{
  "d_model": 640,
  "parallel_block": false,
  "optimizer": "adam_variant",
  "schedule": "wsd"
}
MLP neurons of a small language model. Each row is named by its layer, matrix (gate and up: input weights; down: output weights) and neuron, and shows model dimensions 48-303. Each number is 500 + 25 x the weight over its row's rms, rounded and kept within 0 to 999. Numbers have three digits each. A neuron's up and down rows have the sign that makes its largest values positive.
Before each neuron's rows, "fires after" lists the tokens most often just before its 100 highest values on Wikipedia text that the model never trained on. A number after a token or word is its count.

fires after: "–" 26, " |" 22, " " 9, " to" 7, "19" 6
L5.gate1572:527515476500534452505534513490475560545530492503510497490523527486483526518511526466505543489500493520511522508499492520510531548473504481475520535482494542542444466528488455478442499528524483466490463508496522520466442517510464512468470504527484503495467487519491482465545502505513516507518478494518515516476461497502515479514501477529516510525518510478518488491493473477498481496504496482512449480485459505508504505477502477510522476538519522491540529498493503502495565504468500553513479520485445519515463525469510464442474500481482531491473513515486498497528541500503471564469483506544493476480490487497497449521536540462505505514538481467471508453472525511513552492498497521497516507505525498524499468492474516495510442488487513522507568498497473499431526496493494
L5.up1572:493499504547471497523514497466496506486491495538506490443526486514510502458498502523516527470535495460508457506522521463505472545535462485465471507499558517497463560506491490501543520452528538538506510495507479505489506508498483470527536539503512496540479481505473467530487533445518478459512508498483482531509481513492489445514481482518499495508514544480487475515503477509479492555499469531500506504521511476512540472520532502481509490474511473506465468523441442510460451480502504528457548446531503487484545476458471446516564536489517485497536476551496477478497485535475516478494539483461503534556495523491493520539478513507499527498535485539514504508529504517479550536540510525536497499479544534499474518482475483525483506501509539489505507532445486463509489544479495
L5.down1572:491478480513506531463487497480500535527523507503456497465566486484527474481513463474519455479480495498494452480495506481496479555502522520501465522536537486481474512445504526492509512451507457495522436481514487489486521508491508464482502527506528504506478498505505502489491524489487470498468475514494516498481479466496495519516522524520519479514480487508525512502530486473492490508517520457501506516505504511460485519496517501484525519517508552496517520452459511531512531511480468488516546539512448490518526500544501499506478505521544512492498499490508507494481472561510528513548449513502514527542518506479509534542498525479494495473547446514496524495449525508525498551486511498517521529478499518528523494547494498471419501481489531497472500503500486527463479519523458

fires after: "," 36, " of" 11, " in" 8, " Northern" 7, " New" 4
L5.gate1643:463511485540464473501436453504518493519464509506461517508524549492493522487480512476508519453513564556497487508478475463526449479518485463498524510480474561526532446503499459545529507501468492481479509512509479483485506494519516513518513498509468486507492476503502500489489524492498497537495565495539486511522527469532544472455485528500493488505507515516513498484497503468483549473500505472516502460509503486518559477516519525510473492503481493471488458469502497497465525464486492509439491482478485495477479443495482505524527494562473532468469522502475481536525494501497519507492506484480521470519507481503536478514488494464485515454533487509467483495464500497552515462548525536481510516492512481518458446508451492475482469482442481488461535540478490526473495493536493
L5.up1643:536464524510479457518507531481476506494513528514505474471523537491505509521543539485523470522523493510516498480480519534553497464473493549514515505506458500531502475531499492496500503542569533534463482493526483526496480472496486471465489512513445478490519494540469499490527520525511462489470511473495507511501484543500494489509482511550459519515524475455487494497499503506520470526479524506543471480504488486487497510486508486500487528520487516472519478491491495559510484441524541533510488486475471538532555502516520503459521499468505543506478524484518474494516488551474494526516471488484498435521500511497403497507499515500501516514519444579469552529524490454466504526467513500485506505496504496539520493463534458546475507520453499529494499485482561484447515481489531
L5.down1643:486543509497496523533493486515469506501509494489480502486489509504522440531505513497506467498520517490519506506504473538503497463480505504507507502499493505517457497438497571493467536473530462528516516442492482503484470490497514515524486500509524523482507514538478491468566501482512551479477499505475547530510482498550476534518473500529493468527483475515500496504480488526510511528521514479494490501498531525468465483531455475509461476515460502498489486504477456509500513488478520503524521478482477482511473490469474523493450494509549501533516516479488520514476505506492487501499509509503466574480553535509518475491502504542460544512460506502479462490479539496515535479488512477534501476481463516474510491500511537526519524512507511507477534500489470557522498475487523

fires after: " on" 31, " in" 30, "," 12, "On" 5
L5.gate375:472478505525530477497496501504523487506522508511470508510497520520477481527511569526476482505507536505483487485528508457475504538483532462480494514530502486519473467542515445510449493479523538550489495496524529538458532482509550528493516487533457505497496481547479537454494504549503535458504549480574492513536481490540508510505507525471479535524485485486519533513519476505540476514517497485513498498504489502511524476545473521507458530542507493472494505530505485500515490512483497465439487505508497474485486495525504498512468523479483507493503490489462518517526511499445527475508490478496468431498530490511489518497517518476465483469522466491472471497507562526507501530479533507505540496478502521504493492525519501471488453469499460543490521512511530505493540496512524
L5.up375:508493490529524477492530484473544544506482484504485483463491527487484507497469495486506498482497494496515488499469465487466483476487481478510535473448528500493478479459456520527487497507538526511464547508484545500499499495495543490515467543524505464449549474483527481482470476481482510446541519538497512503482480522491481506473520493484487471489449532523478479466547508473533484495514483506506498498505535510531532527491487457497506481468507472476536512525521489530478518498547532473468477515498481521496508483500515505509504501511507477508538508482476504467485456537524490477511516512450510496508494528503489506518541539493519512516498460525472513474537445449482517562515508512521506486485510524498468477454487510533489542500476491485542481490486500517520474473518538
L5.down375:528517508499544499489475472482528491535488506511552490469499507490489506492473526474492455542528481492483489488485494484488462487492456501514480496494505470505493481556498512464518467504453520534495471450502534525484507506548509530498482539494472534512522523509471500494489488475512479517446512509484487529499512456489486506486499483476471449485546512522532520475436509558532534544493494499528500488518503471501520533480512500500489529498526537507511492495516509458548497493481482468478474522476517453529495524531559504497493479545523470521499526484501483453517489493508521518508480488522491510499458482472523536499518492479506472509489481538476446484500498474537547493465528491544510528481523495517537507500491511513521557507519504481494507456478525486485524527505524

fires after: " " 42, " a" 10, " the" 4, "|" 4
L5.gate567:490530496515500518486514498494550466512478516455471542415483510495511501484484522482500456521536507475508522486507491514492490505452488491505484515519510557501497457446477476497532518476516501505504494484473459531510508498468503565483478538518492516506461519534497500514506457509484472524487523446520456506494458494520533497450497513503458491490481529493536547476483512487452477506496564500498504504507486488538483492482530497484517493515502508460465476490506540467498480490518531497486498521506499474481540497518489500517494488513522483546507474480517516465543523507457523538493531503539476490481488541510527500481465528484493502499528496501524516465500471449461524454510512495469514482481511525525504453526464528509481538476466514508516470529493532523526475481502514
L5.up567:513515522512507494498535547525485479497493483549479490521460506493529506493490496509508473502519469480533524499517523484502474516471472528535541517505474522521537474507484478491531524532499526518495498515504450482518442442521505472442458532478506536538530536502503543520520546512520487531499482519486496497445527519502535490528512531527478471492506504491487508448513514544484467514503499534487514451495521532532480531506496507533493471525495549499496489497527516507504523502530490452554513526521541521489516513479525496505517492470491526487488472503503488498505512501487521495504511517517519538486435489481529496516478499545535533557518486463509525467526479468501504478501520489478489477517534480521478515509522483505486529494511511454487475455507489513498449459503512
L5.down567:474496517530476477499523494516496545517499479493519526557536486497496537501450560486512513480446505502485493500525524501502510472497520474524504545507483522488505533481512509462482517503531499548483485460512514463511516480526475486527466479490490507517492513492480479526507513486492526477517518482491477460469454474454534489523537516498506474531484478506480524531501494472489543468492466489508541484499502476486548486498524436486480514479513496526509497561497494490505495519510492509492455499512556520487518528454496527507506481474435539497471456497493508559480461506527511475499449463508489458536490511492512500485489470464476496469530533500525518525530540543498460511523447458479526532509479549508506454512506504455495506459531519503509511514509527490472503548529500

fires after: " was" 27, " is" 13, " it" 10, " the" 7, " " 5, " It" 4
L5.gate1453:501478524534501532501495508483496516481502540484522468503506508515512483468457481462518489490494496481478515506497496496493499490501455491463513511493529533485530486401497493506447484507504536493490507467549515435504486507511472493462493428549449489506509485488501458491492528482486511472487524494520474520483518458566524465488465500514468488575502453553492496470544558470500508511552497480522546495545480542497497475464544481469518504468503493492531510448479511521550469501506493514507504516449508501473537518505466496485571485512493512522498466471505525540548504520472512496483497499506451506488476494494470502517498532476499511529512513459515448525488494487481488550481516500551507491476488500469523467506495484483467502493518484534530491485477524460528500557493540
L5.up1453:492484520538505518516518485507502527546467499506526499497501495494518484484498484501519490481514468468543493508500541489490521504527549459467506454522491477512463474485467470475496489506507526512468488500523486484519498508475499424558518507515499511558507526454508525504506505487511513497527447522524481463499501515521457483507479544488487499451513456506501508488440535530491506514521509496509456517442504464492497495456478492509528495477537489504456486504517520552531491536484510481476522484467514505511524486525529503495508510507479446470437497498550514529479488475492484505480453456511482489516489466518552492496492542525481553523508505457511481527479472479478529521483458524527528527488463527538458464532478485505499489517501499522506466499524492502527493497484508
L5.down1453:532545500441510522530447567479455503526492490483479473488481491501474541479444469532510482496506515503517537482520513492490493488553470464508561505503546487440492483479487551500488508488502530465510498445514502466511470479497467490497512486491476470547487469545456493475563502493504547466506545512461471506494494521464484549466469529492511482488458470496494536464515496523504503499505483463493505488502482541485547494524478538536495514445496502548503475509506518487516527480546523449517519534471472532491503495534509512500523464507507491535548524497534532484480470481426480511488479542455516521501491548488497539464484505511509484530495523507510451475473534517477497545467500492493457499465516475483518531481492465495553467464509486495526553552489473500487496507460502

fires after: "–" 40, " " 28, " to" 13, "-" 11
L5.gate803:532523490511494496517500469461471525503493543533530487499540505447530492470498528515520482481505485509490491499482528526491507531443522494528510523554501539499457486509499521480488467522475532524479463517500534504522484485501520508488495485523476494454507500516497531478517488478564508505503515494514499504525484465499517506474470540480499536481489492518506505491506464468519490493558506478487523462481489504476507483510537451489483506487508478497539493502492500490517460506506482505520523472499502468473520494502500482465492502473515502533510520485463512452527500523514511494490501496513507479503546523490457466545518479471495467465543478521541509511424519463546532528457519514440517502526514519514464527501506522520485455444500477551530508489501467470466509520485484
L5.up803:521521530514470495482510501489476459513526493494518460452528491518488480496511526469547468506536526535472498528490462520498497536526514476511486482483524471482520517502503459473511520474539510514491516519480499520535540501484493520497514499482531487526478523506466504528528528514485515471506492506522494490494493485487490488500480469497447506453426544480510468502510496483471487466476450514505477481505464490491521513488523530501453541449533513475478479488503481512532475458515500533487535548484485552467506482465455471500536503453514546515453488499495511454508527499472515491516464500498513513490471534468523517500468538500484487550480485530493481553474550519493535502479562508514510472488507524479523492515499500527504513497508508510501492478489511522478445468509530
L5.down803:474512496510495509498486511521510492518502492468496490489464497522499538463454485537491485492468548541522500512526519544513525515519497484479485524498505507503488488517480499515451490536475512533547480497489545515495528493490507534501497488486502511516470551508498498523506516488482497487486503502501554525477503516485522503525500512494466532499577461516509465533472496514506455505480453503473509468506510498506506430495500507533520495481472516513476462510528534522492537510542494486506500521518496469496513514551474503466517514459549446479467485476497502491468553499483521531504485542472522518513501523480481468444523472496503506508497464497489504505481479557525475456490478532515529496487512511495463487534498498492472498472475470539520501523530490474476485545502482

fires after: " in" 39, "6" 12, "," 8, "4" 7, " In" 5
L5.gate1328:508512495494469472494466466512490492491514486493518489532520527457480487490474506486493477504492491487524507530476522488549489489452531512507536502508530510534450483521495514528490507484527523484485498508537533522466494481501491514512502516505441470482523489487516485461499492499497491530537461479538519517500483483486513532471511534476491551542514510550523534529442495502512486474547518469506475449487521535511495507505478496484473519518524514473495541491475551534466511459482517491460484463481487478504494518519529457510513518508476532501478496504477516512522542477461491494444507512482501491488487488508488482540516538519504504542551493512512459457475530501448522523513502505464519497534510513519474490514500546496480505492480438528503497514509493481474474511494482
L5.up1328:526519503510519506491489519502500488523475538484485495496519530458520496519494469471518491521494504464521517556493476524536504512491529507498509505475540494487522513521492462476455532506528497504518490524531516512534491501532487463485456522502494545453533496492477442476446495497528501515511472510469538490471488402491522554496488503500531495507496510522465546488515498505549525493518507482500542547514485512515455483455542466471476528498519510508577498561505504518515532498495509459468490489501471510559517471485516461446445536490508502531551465501505507519500539493512461549498511522517452534479460462506477503492510520527473470510499497512518503474451523495477496491508464468494510499509532507486502492530514529543514488480531511495524536528490508481497480558517523
L5.down1328:526479477543547508514499510512489488523506473473503471491541487514523489535487493501521480527535498472513483498519495469517497507487503475495469461513515498512539519522503487517483526485510489497499519524497473462501513510512480481452541475515493504556495537490498480501510527487503449508523500520528462453474479508459533458493503494510477456468477513502513505491494438500505528508474484516513491487510526508507507516503506512498482534468542515513490534512476495477473519511550542479478490491482519494515518552534544519516520536527524503517478519490501518540515497528508531486456494488511478513453482471496483516478488509507507480548494559505501538469485516497508488476470443532504479511481479471476473517506512446493496497493536500457501477546506525512490519491465492

fires after: " of" 30, " the" 28, " " 6, "The" 6
L5.gate625:524465490513464517506530532535491526543481460479457471434489514482467483501534518512499516513479483498507512502508530528478466497480537521487508471513509528526486510478487456520519539502489492464474456494515498451502476487502544486493526499480516494502511480492467532479464448477500513489488478476486501516516490486480501457562470518481437487494506552546444489497530508472494520518525533539462539511451455513486478544480501479465501452502556497469535504534487479533447468518487504513501500491537482513458522471493541515521529485503501512531463530490513533502491520493472554476473509500533462543521524506521498512489498524533493525481511539528541501498510499516462529499484513510508465472507524503485545500546509508498509507518465499526521494509529538528511487494467526
L5.up625:490518490479480515520505520453515505503539516498442474468507454461544508466500511528465556500516482539518523491500527474509495529506531539471507494522475507497459533493484490507484468498532542484490500495507466494531469506481486492493495476501483558516501507475509551509490512494494476464521489463513527449498508514479521512509496493514489470505527486487487500499493492513471510537464484492484473481449462496467491516477518471534552447516514555489467526516464452564532481528516544515492524495483480492513474478493519490483514486480500530531489540484462557461482502466522526513479504496475466513505548563458515506535495520500522516532491502525489542484494513529469499543511491488525505509513518521522457503465508462454514516520496512525506480500494479500469484495475482
L5.down625:466484445486491525496497520522504498550486484494475490526506483532541505527516501515479494529534499529486545492521452476503495488540488500501572486515521466514515481492524491553467556476487489486470525518531480465488510529506496464495506470516496528478469518504488530472516522522515448446491460458480496491495457495488526466509500476457489481522530477534513526524553500508554458479499480507464496489534505512492504475528541502492488491501479511476467499496490527512497522485513467433498483507549524527504509521481498522506529516480560523530489540500502529521522510486534529492511471486527575501547482512521479538495491510489499496478490511500522504475468535493449484477540506511518511491533504510444471487473459471479487520496478502498494492477514454510490493495496471